config = dict(
    num_hidden_layers=15,
    hidden_size=192,
    num_attention_heads=6,
    num_key_value_heads=1,
    head_dim=32,
    intermediate_size=192,
    vocab_size=512,
    hidden_act='swiglu',
    norm='rmsnorm',
    norm_place='pre',
    norm_eps=1e-06,
    positions='rope',
    rope_theta=10000.0,
    rope_fraction=1.0,
    qk_norm=True,
    attn_scale=0.177,
    bias='none',
    tie_word_embeddings=True,
    parallel_block=False,
    init='normal',
    init_std_qkv=0.0478,
    init_std_o=0.0594,
    init_std_up=0.0684,
    init_std_down=0.0684,
    optimizer='muon_variant',
    learning_rate=0.00701,
    beta1=0.95,
    weight_decay=0.0,
    lr_head=0.00519,
    warmup_steps=0,
    schedule='wsd',
    decay_fraction=1.0,
    decay_shape='linear',
    final_lr_fraction=0.0,
    batch_tokens=16384,
    max_seq_len=512,
    doc_mask=True,
    train_tokens=112500000,
    max_steps=6867,
    dataset='wikipedia_en',
)
MLP neurons of a small language model. Each row is named by its layer, matrix (gate and up: input weights; down: output weights) and neuron, and shows model dimensions 0-191. Each number is 128 + 32 x the weight over its row's rms, rounded and kept within 0 to 255. Numbers have three digits each. A neuron's up and down rows have the sign that makes its largest values positive.
Before each neuron's rows, "fires in" lists the words (lower case) most often at its 100 highest values on Wikipedia text that the model never trained on.

fires in: "but", "they", "brothers", "brother", "brown"
L3.gate63:136127095177076106211111096163089107136113084127183118093128127149090167138122144127095156089198197122118117113123132157152109160112180097101141112126171127158168119086130189056099165124101131099112197177168137070096108164128137123171148096115117118158142158190167054104169117070076158120100101133116156122062096109138131139078133183095149173116098165089104142092142157154101158067186126122117172179183144145181155115141102084138127089162127104122104151169130135164156137098093160116103118105185190151135093146127139171154126137162116156135103171128137171168154129186152121135
L3.up63:133186128121191132034113109188145099086095104098111140107130102161133123124170096140053206141120086174091086088175114112122100193094109071129117100112112144107122129138179113128119133111140153097143125183108171114152172151137044121121135173118064159156123165123184049189137141149115139143092153111075158111119132079119138157133080164099145165144124138086130120132156137127107174196137187145104173103142155106183139124125129121179090124119052132119084166149119083146098099126094150184136176121117142163121137130134093133168162133121120131196079144089134095176162096131155093127
L3.down63:173107104055095128141129144159142172113114122119152155137100055178096162135136093089172101084098154192134149113122129191139105129148153169132104137186071120114166091156141105102121138161092105162133126053107172119126139163113173151124073100142158143100106083134166118097098105133058184170109108179164164132179133091096146093126125153152085094154107145123072073119150128134054147154111097164184114127087124143161144127106049120147190146110191133126127087116133098083157128160154147118110162167102168143144115050181145040142162113136074136121154155113113177116155129098144149108

fires in: "other", "others", "either", "brothers", "brother", "between"
L11.gate175:123119128092092112171156123155084137182163041149162149139181159172158131148098152100120138137116165167106090121170098088146100149092123119146110113047065136164150160110083139141119183086136126127132096144144097143058107095089084100178111135158097135134137140123176168105129159115124146171129126165184148121157117074105122160120104142137102152098138106099129078121106107185119129128108163077105129107161146122097125146127043132182145107135164132057125196126155062160067122178079139140138146144205116125116143138127191130052147176228147121121156102082155093131099095108157121125
L11.up175:153150111111122172062057150160170105097185174110171138178144138144157164112117148149180082132128156106079151083170138150102100175135109150165134096144086118075129144123076150134144144068183086117115142097099141123147185124128086083068167088193143189153117098108143111104136125103141137152088132138151173098145092090091117101140120133083100119157160186130133117196098136159140145068164109129118104117117149185138095159093127173166157175151121135108021156154145149129156159201115086159137129045121115161080126117113160095141114083121138141140132123183099132127179121105191109131
L11.down175:165146148109102168121125113203109170115134176070132114146198154163133100137106157189103103099169162146125143170117101158112134095106113079188126136135121138144164157137081168100136113135207108140153103153067123164098167138149088138117106098078122091096132105151123087097118116141137130162069157183170161176141157152111100145149123127100153091135078140075051140160151151099177079083122108197111089129199183180149168141120103132138100125092136136115083170137156122152115174123151149125134120083104191093080138149101141090131127093083153133106121163177111093118188081077200096100

fires in: "his", "their", "s", "little"
L6.gate23:168126132085117093112143115105106116115120096129116128140133092200147082177169145138093148078109186037052165096113132086140184119144125113105147093128128148163084116145141084120164170085135142175162149161110113132149096113109158110082178106175182056195106100142184148139127097124133141135101124105126159120119135078088125166070147118128082093139133180124058169133188115141095127136074108097135047152150128110164149173105126095115121137122110117169117116109173154121107145177106088150178133059140160091094125139121139111122153141143096116069157178146080141182111194177157181140
L6.up23:045128171091107146084084127110157155117168128166058119091139099103113098140179119116181158170130149133132132132125125111156158137120113157161133115204145120139108123152090112092127143179135158097167083131144068108108100081124130082187146116113143143164168057179146122178103136124137087117157092092088172180100118133130101104156104158154124071137181122137125102177169212117103135163171200158125123110185155160163138102118141174114125158133112122177108158145126166124198143128112146186116152151117150145125145175098118090067082067112146141144074150134115078147148172054143161187
L6.down23:157137117146118129138169151116157161170150206134100126192112159136167130108114096081116148115139090116097163152131184088116110134150145129058197141061175112107101151097167072121106119133138044130086112100116103113108115158143149197163139218134113096145127069132117126131107074101158070130109171107140140128132138079142167101166149141148131137105138089154148153142103089090157165117127080205132112124053119067106119175078147127101165112122165107134095096103105064130105116086150178101089059118137071119098134100144175176129168132112139090161125105117091195092129073137108124135

fires in: "its", "their", "s", "whose"
L7.gate126:106121130143122154147119150091141195100152126152139135159083136153159085159143189161147166133128173089169106124136154120107141167085113123151121134115139133128151150131119091144125210097128110077098158122155141081143103148030123132162165120171132109168117074107148119110171042137147115119134182097149184127136170131151094150192193083156123093096145120162114164141161114130174092129115108174104118162124062097190137071113127113060121126165142081146078101109129141109154144123138109167126114149143127108082119061097126101084157087102134065103125150191148218093135156041162135164
L7.up126:129162134094116115136121122133052159120128123113186097149089119180173106117099155165137109124152134107114120120121132112201141091063139129116134145127109132075127114177127095156100123113145133158114135187177132070196106183133083144246122137095146082123149108156147088154090107060124095053122120156102159143123123121104169147157156147130168148089180156069119107087175124151145167104082164107151102151069142114135145089103100108136130132115053135155118104080149102133124113107111120183126107065134176121124135071114094138139084155150120044134182127082152112184083183145177136160
L7.down126:159115119087112121129145128143055146166173092103102173138142180105158100158173153124101177120179209107150119127066169105102142124092148136126149096151164154065157140093143071124113164109133113141161152083119133143147183168143108123164150115121105128087136067119118145178148066087166117126154141120128131152140060138133130148162111100214149103148147130140112115164166090133117110090118111190114073191087093053149073136062146139155137079097141107193182131108171112091104148116185097075117139122157067135124117116156153101138177114139148075080136159168108116154071172107152149161

fires in: "which", "who", "scored", "while", "came"
L4.gate20:099082063113145156165209130128105108109151146110181140162084156120074163148123148114105066190121160127134093098149123108148139124102125143117122074133108174126137099147113116146150119139157096129145124101150203127128117104101056117166147069083178155118126140073093137144073112099103077131122135114098117101102128112123178186098131132069102113121158158110143166146166154122124142160119130180103134117081121114121093128074166126133124164149154175169098130070217071162176117180113158134154077152111146168091116208093174149163179119119118124215173144087124143164100107055149116151
L4.up20:096148137118127137141130107169155066122128170159135206129118095124081160072165129074099111193170039159071139146032147079119144069144109116123163103144103085085164110154122134094124145088117080147161154071109172156145116116143160125123126112110134162114120139133122095125093090157147105158087135092161114105137159146139080197053144127174130145090155168129131119091188119142117140091152178111173125086090137097093118154112088154147066143153171196106132141085179119091116134195104122105107175120124126099074123146137158146114179058092138122112151137107132073136090083099160113141
L4.down20:145150166167091102164164139160125144103131174129218118070140133107127174112080004100115169086164154127100116150102104157113169104176103138179128091110124101097140159125123183109136099127152079069125118130178110111068094126136117132080158161148127065095123153081139130119130199145133131130180113085127086170147108084136165148113123108114096141131139100091086110114087118197094120077154097098060090099132106121151110140131116130132144193159155207121127110177087090133164157115175138146106174126126139084147146155173128117156142089088170097088114100155097126112130170158075145083

fires in: "a", "after", "about"
L12.gate181:137212166111162095167076144127170103104115121147108160164110136100156138180136120118142137146094169135145204121124099124057132125086172154100115114081104199110072130098133136164195148123120074122155147051129129066114079136143112147180122121113136121157131089123167176128021149104085098123111148145159127125109122077115124183148182103145106147140165140175123091162076166116217167112095187160107132093128085125177127159088114084116092165116157195159124157094098155105168104132212134149126140132139098100178145119179145081101142114143105108112107137142104148145118121112126105119
L12.up181:152154101127118175133111103109081108141110112101146131141152090143142090164131221170089098149132144123214065140093110133163146131179106133117101117144113125135108137179123119110201156116157128149176125119148177122112128121110115116137108127137161099192163172207130090004137089089126155135154170165114162132126106099108139135094096129116093136088141141138092130154147137116050125131095144140072090136168080089137164080142125192166168166148116100153117117086123101124110106099166116165060104089102103162143161120087132179052167134133162175125112100166123145104161115163123214097
L12.down181:114158155118080169144192153055109107132142136138195157126137122092138097152168138156089126150051112107110071145159132125114084173178139160124098116125167129069175157092142151129155063089105099180147150131169131118151116082137085128118118114183131138137199131150130130092075097124142148157137092078133116151173110162186107089094143149144040119146103114095167060143133101108093138088097181136115070083184051141083139083181100137163151151096115126161094141070097098113144204057133125080139146115153137109145157129098104161106101121140102103133142135127116148073145131112132081109

fires in: "which", "who", "while", "what", "whom"
L2.gate101:178068161167128088102163112172142129086122126134079069150085132123126143090089105096157085123105083107204139112106139157090135096117150139115130136147154143139125190179140093112110136159161113141144121110160137116147171110093086123146120122152155183127143100090104132117149091118161123117145133106199101125101174154132105129177075129160118070125161123126091134107095117057099096165040144134067112181080138186127165174140163180114128141077120131117166118093122097201084200089144088091156146158126123213119119109094174130166210124094116143114163119095168144152163142069101154142
L2.up101:165123182121157128141127149145179085151180157126125115139150115121128113124154158069137162153100160076118143060116132163155110152119169141111115082056136111086127115097104158117060146108110167137160115110116133138102145160127131085079136100077152150109170108085156188146120136125142121130198164168164118111119125116117136168178186110180138144185164157115146132135135207158112099119204098103158139067117107155115151129181063075104106136190103085086152107108173212077126121093125099140136122123147179110145072190142130140104181093096143154128088147140112081108117120096149085037
L2.down101:127113108147179089176140159195133120078097207154143106176100078126141107093099120150150151157133082144095126097120163147108171100100164144134070158097126130154156141100175087150146125190118144086134131165141120163087145086144143135123113163183203092128138162131144142103194124120133119136151126146102120124158114128138129086135086109069129139092224127137083087083165105092177059103162145134139172126073134173136088176100070122110174166092124142115159148117112095169115118186137050165131150130115161135111122152106166097160230142092112125129180162115076153160156145154105112092

fires in: "american", "america", "authority", "architecture", "generally"
L8.gate175:155143198107148109136119135164091067112163114134144081127095095140165125145133118111144126115108124185152111127130100077144136155175152117115109207133068128166153129122143179122158048179136129090106135147153103135209133126098146115102177101116090112138153064151182182157066088130240144221143160145155135079160141118142148100186142153114155128128149102091100133126154147086148083134170140117154079107150149122125093104130147123188130151168142142131095100053118123120142088130140092074097096145146113155115099144110175157165128122241144139173125127105144131124171135164149168143
L8.up175:126112132096138181213121094157080174158097122110083139142115132106123144173072164152111138113133161082115102123115151130117142074167184084080181097163049152145139110173122147122108070118092138180111078099162063189128080088040147111121146127181103118104191112133123107116092158139109154102109134105178153131167128105134143133112176178113135167085194110159174097139154083105112176145102136174102073132102190120142083096136143106132144169175105125129176136117164128111079081093147072108137105125133140122122176101097156125079127175096138071146137152144120166188151144146096141143
L8.down175:131203098081132133112092153091152071125149127113098168142135123140115149077141134158155088112149179127120100179109141169180167075171099165129086124083169122088153171105166112102136178143095123114168126146169199146138135031106151131111087145174094159108078116117159120135105094125082078149118139140084106109141179188148133111068113118142176163154094126122146094159101118140157135135135097202156147133127119128136132121170189141090182173143185107049174124119153086090096153077111150101101157165128164147118164128122093110153142170111145156097143149107202171099102082162125115196

fires in: "it", "its", "utina", "darts"
L3.gate33:169131123122181144168129177096096142067107129122139083122169155219108157194128146112121180151148178149164152153157121064184084109205116143089138156173168110079113096183193108121130095168144182128105062099105169136102135154127123092111087166132133128099100176144094121150142137137139119180100115163107149155138138122150117048132086120150106153114128105118106134091150167145137157144136146132154157107187095092150135111175156124138112102163218149155149089104099143128031127123140147098116106118162165102187109208132156130094142148129141173154185139152088164103159123114112171157
L3.up33:138120133093081114142065127169126172117134136146095156158119086144090134094130139115084083150078113130160124162162136119143094087151060117162166108200173185090132126130061131130153112168119103090126146134093145161149069138100165092210138154092087098137132121098169095099108115111139179122114130207112122123166101111168130145152142157132090152085183095176156133130197124167105173106061120114101112155128063052089129118142096160147144113204116121090172163116101148109101062107129121173129164167180090141142187133121078111166114126155091066092137175150155116130119157126129174149
L3.down33:164171113124181187091077137125067116122095082123133143113139113147103131165172107084080108133116084150099098114132121128103179162100149137131091108135148081111124133105124116149112115087147131107088120126069165098097133138218174154073162101139101088109116134144166143075188123088146173102131178142098142094098171146158134117081102145154131112113085154063111143175101139141110089093130124040084146159127153226170114169143093103160142109078109122149126175124157205123140146140111129169128068089120183176137147166140161173153143092161116172094096135075117090150099123163157121198

fires in: "after", "american", "america", "african", "chief", "a"
L12.gate185:042151180170155107118139145164111102149121135140108184078118139123112127139130082213118058158113148127121105194119079149139110127110090113123113118110139145068142103149131158154132107115093148119105140097176108107124159135110113136165096106136167131145108145151112119159094127057139155119117206052172144066090162154089078196161132170110153164122121131141136198132088156143147173107131038176088170157189177144149164149159163074109137169094121121182108169097095086122062115140134115125100136133148141113110157136157044119060123085097101117145123105137141165136142076127130125134
L12.up185:103131180152160065175082178120116094194162105087118127123140110094076128186161122192103143110169070167114108118113095186104116066170125126182143144067149145107112133076139114110173148101105170103150197095140156188154119119171130102171133081170079142149133109091093125180097107120106142154116109185084159133174156135123150117060148086135101164100098120122139154109159149167147133131135152134121044109180102110175100159173077143122163115150119147162136143112060085123113155155151165128135172126142115111155166088134141088080109101045191150130133116119134091096095140106089138120
L12.down185:084134123078127127127112079128137130145118161094167218066146145159149135083128120153104145137124132146251076120114134086102167115202198141149131147098103143121073126084080136098124132166117137107106172118157132150136111138133141123115133105147166153218111196182139084083133099151080131178144156126144186158144186123097088137139069049137106111107121136086169141147121128146162087106109118103084127134097079153149148143190188144163123093153122177102117134109063099153142148142158099152124104124120117129184172107141164074159156152084115135065115141152155165103119126106089148146